config.toml
num_hidden_layers = 8
hidden_size = 768
num_attention_heads = 12
num_key_value_heads = 12
head_dim = 64
intermediate_size = 2688
vocab_size = 50257
hidden_act = "tanh_gelu"
norm = "layernorm"
norm_place = "pre"
norm_eps = 1e-05
positions = "learned"
qk_norm = false
attn_scale = 0.125
bias = "all"
tie_word_embeddings = true
parallel_block = false
init = "trunc"
init_std_qkv = 0.0238
init_std_o = 0.00594
init_std_up = 0.0238
init_std_down = 0.00594
optimizer = "muon"
learning_rate = 0.00144
lr_mult_o = 3.0
beta1 = 0.95
lr_head = 0.00639
warmup_steps = 200
schedule = "wsd"
decay_fraction = 0.846
decay_shape = "linear"
final_lr_fraction = 0.0
batch_tokens = [131072, 262144, 393216]
max_seq_len = 1024
doc_mask = true
train_tokens = 971000000
max_steps = 4239
dataset = "wikipedia_en"
MLP neurons of a small language model. Each row is named by its layer, matrix (down: output weights) and neuron, and shows model dimensions 464-559. Each number is 500 + 25 x the weight over its row's rms, rounded and kept within 0 to 999. Numbers have three digits each.
After each neuron's rows, "fires before" lists the tokens most often just after its 100 highest values on Wikipedia text that the model never trained on.

L3.down2244:522493488540478507516474449457544500485514504506467521516488537533502452503501459475483487475512532505490490478514459508498522546505485473539492436489529499475474504510470526503474481536477481514469479486505542493481493513509512516481490542474503448526526523484488491524494494506513511493
fires before: "|", " |", "\n", "."

L3.down2590:499507534512491523489535501497480520506523481524527451557466496548455491524516454484530519470472489477507497523483464504484477507471499533479516501511504499521493553526518517550517508498467521510501506536501464487499483459524471520549520524485486475512485517494517525530489521504515546500
fires before: "\n", " 0", " |", ".", " 1"

L3.down1875:500475481513489479477467509455495500500470479510516478487507535481437482495526505491450450481549490499513528509527507495506504539495520525447499478506485490496498471587507464510449509516507497461513507497507489469514458502531490508504499506518503511470503512489482477538541537510486488532
fires before: "-", "\n", " |"

L3.down1813:515512533547476529452475499521472482548514504518484482495491468501524471490534535467486503481483494508487506536518512496502464496509529492494476498477505481476490482517450537527509505500517501474506518490476546490500464471477524510515495478485474485463521419478533528523498495512507489468
fires before: "\n"

L3.down2103:509498505513488491519517453515484478481511436504499506498493475494489499469529457478469455494466449577530488509462519510481506494481477489471468506445481478505473506512484500522514500490478492507511428513501507467525475523514487490495494475455512523456476500535519513537504543460499490513
fires before: " |", " 0", " 1", " 3", " 7", "."

L3.down1066:525482503477462475505442470508489471539486512450508518538521506526497530524480467485549499457505507502517497497527488454473498519492518512511484528439520480517488512487497501552496471527488548519500500502477558503471474506541503515498508502491499492461490462540518526490540583475517498493
fires before: "\n", " |", " ", "|", " Report"

L3.down220:485497511524511459499483529539517517518477511463546493478474536487521517493499533499495522536462501501461492518494505496500509480476446475470532485474516487511484529483505483471491487470483509519538466490512513489467477522446480477487478511465492521535486508476530522532488449529491486528
fires before: " as", " by", " in", " the", " for", " \""

L3.down2204:457534491512489482504473519533498448480530498465491487472486518498508465483524495504515506460462480500473499507534474488495459509512523496511497554518482469457497493527540513493510495503510496522498521464492495479516513468513489526504505464497481507462549508506488505422504489519426503467
fires before: " |", "\n", "|", "-"

L3.down323:439497530554455507513514521502529494479501460520494488511477492488509523486475514498457505480482479518489483534549495463452521522537489516536484475533501491540498495488481585507531506502518501499539493540479463478510484482502525471477524559468506459520507499455480508505529487490471526514
fires before: " of", ".", " to"

L3.down1761:521490472492487486486506494501523509496473527488483499511507473447500494499498516491522496493485490495507502463500462464493475498486548523511514497473521508483503507466504475503518504548513469510508494517524488491495494487558537458493513577467477473514446461524525450477568527521506531499
fires before: " |", " (", "%", ")"

L3.down2284:525544466466538496477522486474511474501473519487477488455533516486544519498518491550511481498474474496512508508514483524535492516487532498491468468524544499487550488517493474522512490501509512535519499484487501471468489476512512519518478489456499479485492493507491474494486483493504509510
fires before: " |", ";", "0", " 0", "+"

L3.down514:465479469522511528534475464515509508469431506490485505495545514532523505508523535515464465532519520477461561505429489512483462485450464489456474580518488463501474458503535461485488513505485494462499515535498500511483499482516495485504466473473531505483466473458503524488442488486535529474
fires before: ".", " in", " |", "×", " ft", " m"

L3.down1240:509513491504496533472539526492451441519483495466483490463491472476517476518505511513513495491491479488484533485529476509510513475504484511431486517494472532520466536496517521517460489508475525542497518531486453508464520495506505540508508506510443508477496481524487484477506490542501467481
fires before: "\n", " ", " |", " 5", " 3"

L3.down1257:489489550478479535514485462535499489502501489507508461502476477543473505515484489442540498473483486457518439497501502428505488452429479551510506523488515486529541529463479507538484472537546512492458535508468487503536507457518455509539466472489495485508500473459449455506495500480516540499
fires before: "\n", " |", " —"

L3.down1109:495445541511511528493467498493498521513463497468514483490497515498515521504485483466459511515480495494516498526482490465501497535450467491502507496499467519483573500487494408483518488454485499510500484553476463476491468493542497502467527489491524543475478464466480486521526506481520500484
fires before: " |", "\n", "+", "."

L3.down178:507494499501528487513507490482458474514505472499492550492498457490539480487486514466525498490492516492492470554538482507494522474485476482505486470499517510494493521483519483550402459500439461497498496520497487464518516514490509486528505490480544477478499519547519461489500440561470505505
fires before: " |", "|", " 0", " —"

L3.down1879:475442497521519454528494474519502541507524512524523544449488511542516497500488478488502487521503459537502468472497450485493508537506476485524489474514479478512512439504532513491479500474473468527488469497488461465538489524492507493528491503494536464549507483539499559473503505538443493513
fires before: "\n", "|"

L3.down2437:505510537512534484575524495526474495545514498463536502509521516507486475525471464481505536478484483480529519483486501479511505525493465447478491486515486556528529482475486467476448483494513541473458477502537486529544481510500494446469507522530538522503490478526502496523451516556483482461
fires before: "\n", " the"

L3.down1414:450480493493458482505532493492557489537552479552541452488525463493549480490527518503492511510474478505495501481546472526517520479507535519512474511506539494519516522481520459525457522505524515527504498526491527521447515492486485482511490501492504477497463528476527510487506513514492524548
fires before: " |", ".", "\n", ",", " pm"

L3.down2019:518479555526480521517496495480487523496513518512497525474471537543508495479536474483494492491464530471534489504494504496514512466464465433523512473509503493494523478541521526530512500499495548506460475495516525511474474481556507498486507524503527458494516581536498499523494524520524565496
fires before: " |", " No", " 1"

L3.down2479:510493532520508473495493477512539471496457477504500510538501513480482492484488508413506514513475502468504549491489527512449516530479512485473509507492526466512538558477488525517515506534489471477509469503496491450483497475508492516443494514495503487442497493511551501514487493501464548458
fires before: "\n", "-"

L3.down46:486481447532498530512506510507511520500541508504498544479540478502495515514505466463443475508467532583492489491437516522509539515476483505488477511496512479514468481511483508479432510530471523498520477451520479485506495537493491529541516491502515475537498503508480531508515476527494477495
fires before: " |", ";", " 0", "+", " 2"

L3.down2516:512487458511472505482513480545515503502501535528462506526546508497473510521513524472471505520474482538474482523525514523501521514528500503526501502501501471460545512532520483529496476488467520519493478533493492495424490490468476504441469523472491495489454526483515475485476494532486462508
fires before: "-", "\n", " The", " |"

L3.down2505:480506550496515524503499495501499485514482473527498465507455511511511526512502435485419515471498536542489493518498496518508457482487483498520489490527501502499547492473509472535539451522512549538486492425529487472516488505524422489507491506481468536487510487489499534498554487474520486502
fires before: "\n"

L3.down1238:499522490497518461518483509489491524464493475462510525521491512481547520486539527514474520476458495457526473481507534466529521480496483492504470482514517473429509522491520543527475464481521513485463536465516468513497517486550543518488511467522505503513527510516502450527547518460479504512
fires before: " |", "+"

L3.down2577:470522503495447536467503459502581532477456506548517460477466523468466515541516491505443504527472472555503518462431480508483507486551498530519508577453484498474509525520458500487539503506535487484446436513518496534492481521496527485544500515467519493472507459475506506484525534526503472480
fires before: " |", " Votes", ".", " Apps", ":"

L3.down1381:462470493499488542522483529507481496524496502496516502501506519489503511545546501517531516473501506511479481506497517476530482467497435486477502473481479467448533498464511513539500513470466464527438520489524491469497490433521478481514513482483490475498498466524531509537481510489464523486
fires before: "\n", " 0", " 1", "|", " 2"

L3.down1944:469496505471505541521400493486430517532476520498496529486480512517486510497504481446474464482470504503530491508495504531513506523500491431557449515485482466496470481511525547531483474503477512493439489472498553481473509564544465527509494550495523487534503511499501524492507508488504508527
fires before: "|", "\n", " |", "."

L3.down2006:438478467527488504479532501531488570533516500465480482543472532497496526506519475498477491519522512482481499534505558528492491574513506504484497537549515514460509501493509479493492521496562521505496513477483485508513499470516499520485494496522519547462507540513489481480489428490512504503
fires before: " |", "/", " (+"

L3.down1931:538538525536514482507495508548521516492493516551467495529485504508485517538499494490506524536488487533532467533495472534497539467487507494523459504511499513522498481448561496531505516495485517478457463450516520455498499517564527555482506511482505543496497502498547545499481564497465500524
fires before: "\n"

L3.down2526:487454453531493499505498480500514463467509495478487490482507505502494502457503512480495495519494497470523488480554516429493530480497510507513495515500498430465503505493493502526527535533547478493498483542512505497477487474521493509510456509544472496532461474473500479500541486517488572470
fires before: " |", "."

L3.down1278:498488513457493505490489504480467504500511518530502508523470511481541508494504491522449453505520504501516451501477567499539498496442500490523500523535487484523481470518514495534449527530483498531493507491511512526498435502487520480503527527534526496544495540502502473522526539513442478527
fires before: "|", "\n", " and"

L3.down1903:495523487477501481493475494452473577563504499510542508474551488521507492502508520509490523546498488514502510506466490516479471488481534519523507519512521460496476507526493511535522487521500488480519476481463526494497520487501501499503473509529463496525509501470499500533490498473481486511
fires before: " |", "\n", " ", " %", " ±%"

L3.down1681:541482502497492463502488499523474482579470520473504426492472502526482509541465507517519510484538504540516510478512482466481509486533484537518479507542525479478545469499511539499521489520485509517478509524510506507449516515478498488485499527512474532486522519515462480534465490499510486478
fires before: "\n", " |", " ", " 100", "mm"

L3.down193:477455511509517504517463491503501511518493526497515513474478502481522542569509481484482519518518463515535488512453527504485481508517506493478494484538514496485481522459514482542483452534485523480509507521468508521506512498492520513520478528509515505528490524525524512488503530526488460531
fires before: " |", ")", ".", ";"

L3.down1945:493487495494484482514521516443483529511498506497457499524549508480501528509515483498489505494438504509520466486511517482539479511499510503498506542467524557532513540449479482530525521514501483515502475501536504488490513491498541519539477515457490492490523513516492483567497492497473529496
fires before: "|", "|---|---|---|---|---|---|", "\n", " www"

L3.down451:485502504509561523461505456515475549461517487507543491540474500504477500502468519478487451515496518480486479524501457520507510496514515497470460533528500517484499495540475507509538511493476485501509497510520488491485525484464433522500501473528520547476503475472463458486510470494495546478
fires before: " |", "%", " ("

L3.down171:480495543518484461490543520537498478504481504519495456492476482467551538498508516522557488493487511515522468519511488503499486492516500466503516491482489521523501525525489528479504501498492495507496507477503581455508471507547491485533512488506500488448503485506511495510491533546471516512
fires before: "\n", " the"

L3.down607:482514505484498519494500485555501462496503480522497508473490455506522483503504573475505512475503497516541487496484514534518507514494515489475445491501487476539544519506526523458487516551496486522509481535497539484486456493545459448553456497487499507503470487512498490518521480499495507480
fires before: " |", " (", "%", ";", " m"

L3.down2118:488534491499501483473487508530484542475487479478535473480514442542482518473520534466536479511461474486534507507482531437518513485500447517451526486531505524502580526481536492492554495488524476518501514506496498515516520428501489483521467520481478488532531489494478485472595462450502492465
fires before: "\n", " ", " %", " Set", " ("

L3.down745:495538487487467508502496487477531486501455527493499551471499521476474460562494529505538454466484511501492484505474501461467494442547506534497495515512500500490454528495502466445470468514488495502497518508512482505475504448464467457502501485473487535518514520479506517520505481495563520492
fires before: " |", " of", "00", "\n", ")", " 5"

L3.down2666:467472491524467503498523473426513539507505506558494479504479562519479463505467485492486505476499539477530480508505522518509504489505503478475499499494539492458564508450526477483504507518533505502469492526490494498506500457484533534539511469493473540508487487474513470458496451491470506481
fires before: "\n"

L3.down347:473494482487512511523478513489499480527527486470491540506478495515545466474532551472468466551489502523470509514511471496497530509516510474475503499428483511490505518509489536548517524514476482530507463523536525503510494539522533527496501511484529543496456474567498521464525522521516498522
fires before: " |", " 0", "|", " 2"

L3.down673:519503424498476481504482471479464444502481450511523458486483532521475526498474494521501491525488504458504512507483550494533499492482519501518476472479503488508505491508481462488497494491469468521502485518496509525447502448486493484473506482592523514490526481478471459478485526515481520500
fires before: "\n", "-", "|"

L3.down13:477522494445507468499525476448495518500481522511504508512459527547472525494526485525520460451498472513558498478532499497516480450475505481492526501460488458505501495476516523494492491478500524503450558474485461527491511471507509498473524567502535503506549498490463444489491501489493547499
fires before: " |", ";", "\n", "|"

L3.down1950:493496482537452535482508512538465513484475511529497498494492489526517494505504499451493484537478491512504466474496519481496454493503509499496462450490516492501532494494478529531496522488492501498485482500500485520537501511463506462484506456498463501504502524529502510481486483498529519497
fires before: "\n", " ", " 0"

L3.down1997:501453474500485533504531507513492488540486498497527491521489509557511514498492481453525526474498483493521504503515504550480506470477493476492450439502501522542472508557489491548544517497455499456449484500492522482483499503522519518516475449503472465532528514509482467504505515486549545458
fires before: "|", "\n", " 0", " 1", " |"

L3.down1005:545517513524500499484538475483461540529503570542490516488514478468499515529476527509495503519472478477504511509488497476553518516527488509481548484466503491500536444512476534517455487472526534501523478567530519485504516510488545496490473495486473505495522501525518463530482455486469507496
fires before: " |", ":", "\n", " for", " ID"

L3.down2468:500485511525485492492450574512473468553491530485526471549505492531510509530534496532509463495518508482515517527514499526503510482503486524501493468485484455478508539550454506538466491489500484521524481488530494556550496520491486490512506505512454484483472469500495502497525488529538460517
fires before: " |", "/", ".", " 0"

L3.down980:488513519495491535545480520556505526484472469516510496505486487490502479514473498537517519498490495512464493501504507485494500493516502494497516519484476520493489531462475532448525495519499521478471502541471442520476486506468487517528528518478506478470466502528467484505493512566536462530
fires before: " |", " a", " the"

L3.down1553:504554519529559518532522514459498450493523532508514498520485546551494526501519453531522477501472519476531482507470507518506480509478514460482509495504506494477493438516520498556484480532464488545515487472491470536480507480504501519472498467493517507504514496463489510472486486489493503523
fires before: "|", " |", ".", "\n"

L3.down730:491501514512505486494502448491498551519523467506509523460510509484527512476540508517535515516515545497531496516474488524508514475501530496490529484533512468508541509498521483493430577483471462515471494478504484499496528502493498498487456498453507466481483494449549461494520472459515541514
fires before: "|", " |", "\n", "0", "."

L3.down1420:502465477509511537480496501427501494515506515484471548513488547502517502486530499500502452511478474509491517512433496506509527476471475494548472514489500483541517500505476503530528525480508509485501497496523496504491490498502454520505485481496506490535482556520484479553486532464516503459
fires before: "|", "\n", " |", ".", " 0"

L3.down1124:542494500477466515498487461535512529499494480506492514513502526487411526509496523476523493488465460542534457474482505441523527462533503519520462523512472514514556500534488515516512548535471493509509480528514491482465478477501485504477534536514490493525489454499475468519460479513503506465
fires before: "\n"

L3.down1512:508491584504465525474516519534521539465482471447500458532467499483481495474462521503506460512468486484499461472532535534454448532500503525506516491475470516490482488477506545498498549520505507488526518474509470541504517522529527504493472488511495490473479477513504539485522530478520453490
fires before: " |", ";", " ID", ")"

L3.down1041:487476436537469557480512490517508478512527452519434531485498485524501477486533518488471567453420482479512513487522522483494540459474525523466509529534504520491496525483518511493490510506468485521466476526532494524527476458476461502507490483490506458471474528497461466469529454481441523506
fires before: "|", " of", "|---|---|---|---|", " |", "\n", "|---|---|---|---|---|---|"

L3.down384:527485465499539446503495479512489536550487507508562483507513501519494525517534510491479508484488529479496449471477488511484506543521489488477510470502503495481542507451504541478502518521504482522436450489485498492506495491507465521497480498495485486503524544489491547469476531507471447506
fires before: "|", "\n", " 0", "|---|---|---|---|---|---|", " 1"

L3.down2279:514515513536514496527514466494495512484484496484461521494548498517538551497508524481517487511516501497516490528474505479540496510497563506466486476507476494459557523497474515474468490502490524519496468544522503469508528509477481471458476479476530552477503503456515473458496509508493487475
fires before: " |", "|", "0"

L3.down1244:488521510424529488462527492505479512512478506535505508572515510497471522530506501532531533516505476503510474518458498456525499466487490501496545506516487520484479540447470476529510545510538511506502456514504509491494536512500446516518539532482472508540499502486489533514507487468503508506
fires before: "\n", "|", "The"

L3.down2537:490493465512536475497559504506490503497440468507471544466499491459498552541503519517479476508513518488532505502516534513477481473480502481531497497551520493498515527483509490491497551485519514502525504499498548467507491521521551483543473515514518492519497504502504493513501523508528430453
fires before: "\n"

L3.down1177:459514510501511546476543520476482511483551529492470471477472524554493536516509529484528487532516541443520499530468526486477529476510501510488489481513494479500567475490507486535478503506481501522506516493496506515525499518506503487530485453526498540496506518536514442457483500492507508529
fires before: " |", " 0", "\n", " 2"

L3.down704:506506473468550500500531478488486493493513536510523510535501466501537479532490475515476477476478484520438502502525534491527544500511483537502502501454507513521484467551509503478501514508509545493516534529552477462538512470508506520492460500496498503511495488538511498498477509518539462487
fires before: " |", ";", "–", "."

L3.down924:524462483449496437494522471492522504491480507511536449488495488505477526552529466495512492457500476530482524491497506486500519505434483512530495463501520516503481483485482507518539495488511510505488488481508528479504513498493473495553497545496486533474506497512458484466505488515479482537
fires before: " |", "key", "'t"

L3.down840:468551470535489484480479488551438479529507505475499507491502519509499541429494533479541473489507498494471491502548444503502523542505501504502515523522493475465498501488534466535516526465471480495498486502474519541498523508532502478505493513507480528476502475519526475487486495528513526509
fires before: " States", ".", " 0"

L3.down2125:524475540496481450489549498497510529472484514497513482522547493474492517491473528511473488525460489493494499513519487492512481510490506521462524496486549490534507507513521504486477473499469494544484515508528491496471501489507501549481501489496528497514496552505553487499519532503524509530
fires before: " of", " |", " and", ".", "%"

L3.down1756:459463425545528489537487540537485482482542461517510517518548520480489479510518493446473463520449501485542509466514486489543493520498508501459489498542514457493550478535560514511486477547518481513514469553522483526537503502493515482544536498475496449523497522489488460541485506493496509505
fires before: " |", "|", ";"

L3.down1292:468483481470503496441471503496493490518463467485518482515504531491532463477525479480466485518485524527487496495469502532494522524521496494449516495475473497511527478501494440462480494552493512527493467473480478528513511500488521483484532462476515523504462464480547481477507496545518505459
fires before: " |", " ", " the"

L3.down398:503475477497541499494463527476529470463466459529509485476515484468495521518469454452484530491469486503477496477498488510497519511495504484517500496532524501477541495492497480497517494512426524537492490482491477515509499503506493467472467517512525520500462508483462495499490496465491513509
fires before: ",", ":", " she", " |", "\n"